From a checkpoint of a small transformer trained on Wikipedia.
Size: 8 layers, width 768, 12 heads of 64, MLP 3072 SwiGLU, vocabulary 27811, 118M parameters.
MLP neurons of a small language model. Each row is named by its layer, matrix (down: output weights) and neuron, and shows model dimensions 48-303. Each number is 128 + 24 x the weight over its row's rms, rounded and kept within 0 to 255. Numbers have three digits each. A neuron's up and down rows have the sign that makes its largest values positive.
Before each neuron's rows, "raises" lists the tokens whose logits its output raises most directly, leaving later layers aside.

raises: " story", " stories", " fiction", "book", " Story"
L4.down2508:085133081145172161113125110115068094096117130102125141111132144108109125124125166117115134105160123145125148155154200111096122128123141121143116079139143100152103105097111116120102091076143127173089128129132118137117110079145096057117119148070135114096118140195142128151100122116169114155102103062115106151120134131137124125138124130143125150139134151139115130163094144149118121154111126109132105131148142065083142140129162117066101116131072144137134122156145155168107151119114170111124106145137166102140094144152141153144130139089106117137130133107141129078142169121097119134145139113162094050126134138134137139108113094097126138128151118107122114130109167104148103125108087090102091142135176167144192147155122108155121143155103101138125137152093116129124088154144168

raises: ", Canada", ", United States", " United States.", " Mexico", " United States"
L4.down1449:147143127116162089135111169140155117133142076114159145142143133092164084106107105100093144086149150094124174118153102127112147109143145130109190133142141111100120134154090120097149139145092075169164130127098149163126141110095147133125113171144123146162138106158121076096136147125131114130118148164122148128127126155099142128116117123167172130123095146147149108166126118139159110148151064110162115143109144085145137129141125109129112108160092140121149146101174144101138194132119147131143131142158116140158141142085109155127106158174084126139143153141100124188127111120139102124108107108131151125152081150135122107083145128105138136170111125107118155137191072109131112112143202161130131109138118141162130103096137106136117137126153075119142140126147103161093145107133104

raises: " themselves", " him", " him.", " them.", " her."
L4.down711:115119122117139139120165085130145119115156144133155132138105145107104138131130141117125140115145148110172157088110139150100113119112125140110120128103127122090106079068131111127160127145207186152131094177124131121092120134182106115146096162080128143129119079136135140097140120165109134140164108121158110155154114096154089148129104131120151149156166075136143148141105181138130116148176130143175124103139154056137146145182116103083129148145170155188147177134102142143120131126126151143129150112075122151147156145127130148109122131146147123104171151133153137143133101131130165140132131118137136114139127131151109121127109106135107127132134178102151115109128139125125137150126143137114121109112137072124131123116179125126133133102116127153113138121137089123133119118138108

raises: " locations", " goals", " articles", " things", " countries"
L4.down2591:100137083167120143122125092130108113118116120091113120125134131110108118128177133112157096135121135134164155149115117153077129154140134162150113067114135085121188107117170144150152111117154139144113161091115119123161111136139132133139139127123176124094187141121159138096151188144140129140150128106130121108148126148104185122133124160131127072137145117127121136155133162108165126125144128140198129145162144063118158148137108136120137150153118172130152132129171148184116127140110100134085164120161107109087124098129115167145146142109128133189130144143117145137080137145106133063142124146149141128108137110121136141124134116085155099122107118092095091161121154118160105132114124149117157142140097130098124081170142133127163133111121137116136132168164122098114151160133120

raises: " Brown", " Edwards", " Clark", " McK", " McM"
L4.down2470:115138145094093125130147120140136110081109171112132170134113145115128119116188117137134140083104150126125119119143163127109112144146168106139132101097105136182127141115113125105128167151161145144132125143129133130155105140106170093101143108138125067091108129098131124097106112130128122130113114106109146110137126129161138153105111167140103154161107135146113163155158125091146095139083099142163152117077163081156126147142159092153118082133135143114086135139152104151102123066108134131149124111137118116114089100158124218176143135082133095131165076148109150147169119178128136131144110135137166151115147117099118134153128130155140092171111118153137124135121136128105151125135125095148110116156143121130144102108085123113126149161145089133157170074151134153168150107168126

raises: "===L", "===N", "===B", "==C", "===J"
L4.down1927:131119132108156110118093125128114154083118152072103114145104158129139055138158135130105138109101099122112157178131140124139127166139153175108126139151131118129130134114131099111120136135119164120152125162134129146100129120110130135102103151136096129156160088104094120138117097183157148131124132121097124137125148153152135137137197140159084070129129105155105120172168093120099052118154084150101119138118136056112141112113118156139106097114149128120137136129131144115103165083139145169113172138112097145127154146111113141140119078142159111148099118172118176128116104164099139125149104122124107097132140137128102106138109121108154117100133134134090146132102061135151118130129123114127112139112099137140173144092152122116153139084130135093149161103096096146116128151130121

raises: "oci", "erted", "etic", "istent", "bul"
L4.down2138:139131112104100106146126147095138101106136116131144137143163134099140127099129142111127116118143103122102106100109140111103124124155130093147121176128124155149124169147127147116124154117152119097170099165170142142074121121129133104119112138102128144104106104128166080132108146142084112097107115122132131145157143139085098150116129154081111173124101128101097167126127129096189108150125154088124134146127110108162113145111128068099154079115139145178102133146117079133137131081138120134163114131122155135116140124087140127117168137115145143135147151129147106120098102135129117110096114121142171126099109140109091142143112125155151119135139142145127149167162087120135101117130141151110089089160167172123120135092150158136142148177087120159134150159103106110144127128081126

raises: " Deutsche", "ür", " German", " Berlin", "ä"
L4.down1485:088132112123156148126154090102086132133127092102141102153114101163130110138143116136114131195102101131137134142126120141091147107173123087107115124170146164094178045154167085128130092078167135098167134108128092083157145121134179116169140128136125182146135144113102118120125174053157143123137120094153118099142128132153103130149090153125158137099137127130137149102106125149135139109116122124165142124103115177130156123113134095108154080119099163114103126140129120111122127145120170107113120125129106083071164133104121117152094133142136192120113115112135148138153178128094122145116135139148087133123137176143132124154104122056172140147189123114097117132122095128087158120130143124132136096123130153118142136175097173106166113138073121104110093148100126136136130116119147

raises: "hip", " such as", " themselves", " such as the", ", which are"
L4.down2189:089135125115188111129175120135158110095117139099127109124149135188119117152127098133139153143135173129086188115146097122131110073143093151146114077152118115159088147140169120114124165138126116119164105176103150143127083113144096096162126140145149142088103131141091129109100175159141090189152154120133160127141147131114131097143119120170121138118083106155148165141140101156101090182102153125108144128093162057085132127107109141102108123144074117131128159117137110102119147134079110140142141133136106105111130144144149120105139123111131143131131120071098096133169127141113103163154110106117107153160145174121122123149112052102080118151137142123132135091144177103147150110143118165109126097136125112140139107095136133118118146172120146085152144147119127143146149111131125

raises: " COVID-", " injury", " coron", " failure", " disease"
L4.down323:125147124170126084151082128167128119119141143126147126147127139173162124175169101130105121112161150073151132124140090094142087135114124161108134151111161095141160139158136084126101150145128128099119096153148144165155115126113183131120144150100110122108119093103131165136119098084134124111145143112112127132108115129155148106117135145139099134167152125138137119130162111165136134169108119098125147098100176061157127134079128161125149144114166139101120160106093175117116140129137135145126155141139119087130125112151093189128166169136128122142101124119148102138131169142128192137078132108132106109143116149122138110126122113143157107089184114159066135124148126105158166112126159134125153098142146134099144162161125127098138113095136156117137123110134155144120135129114118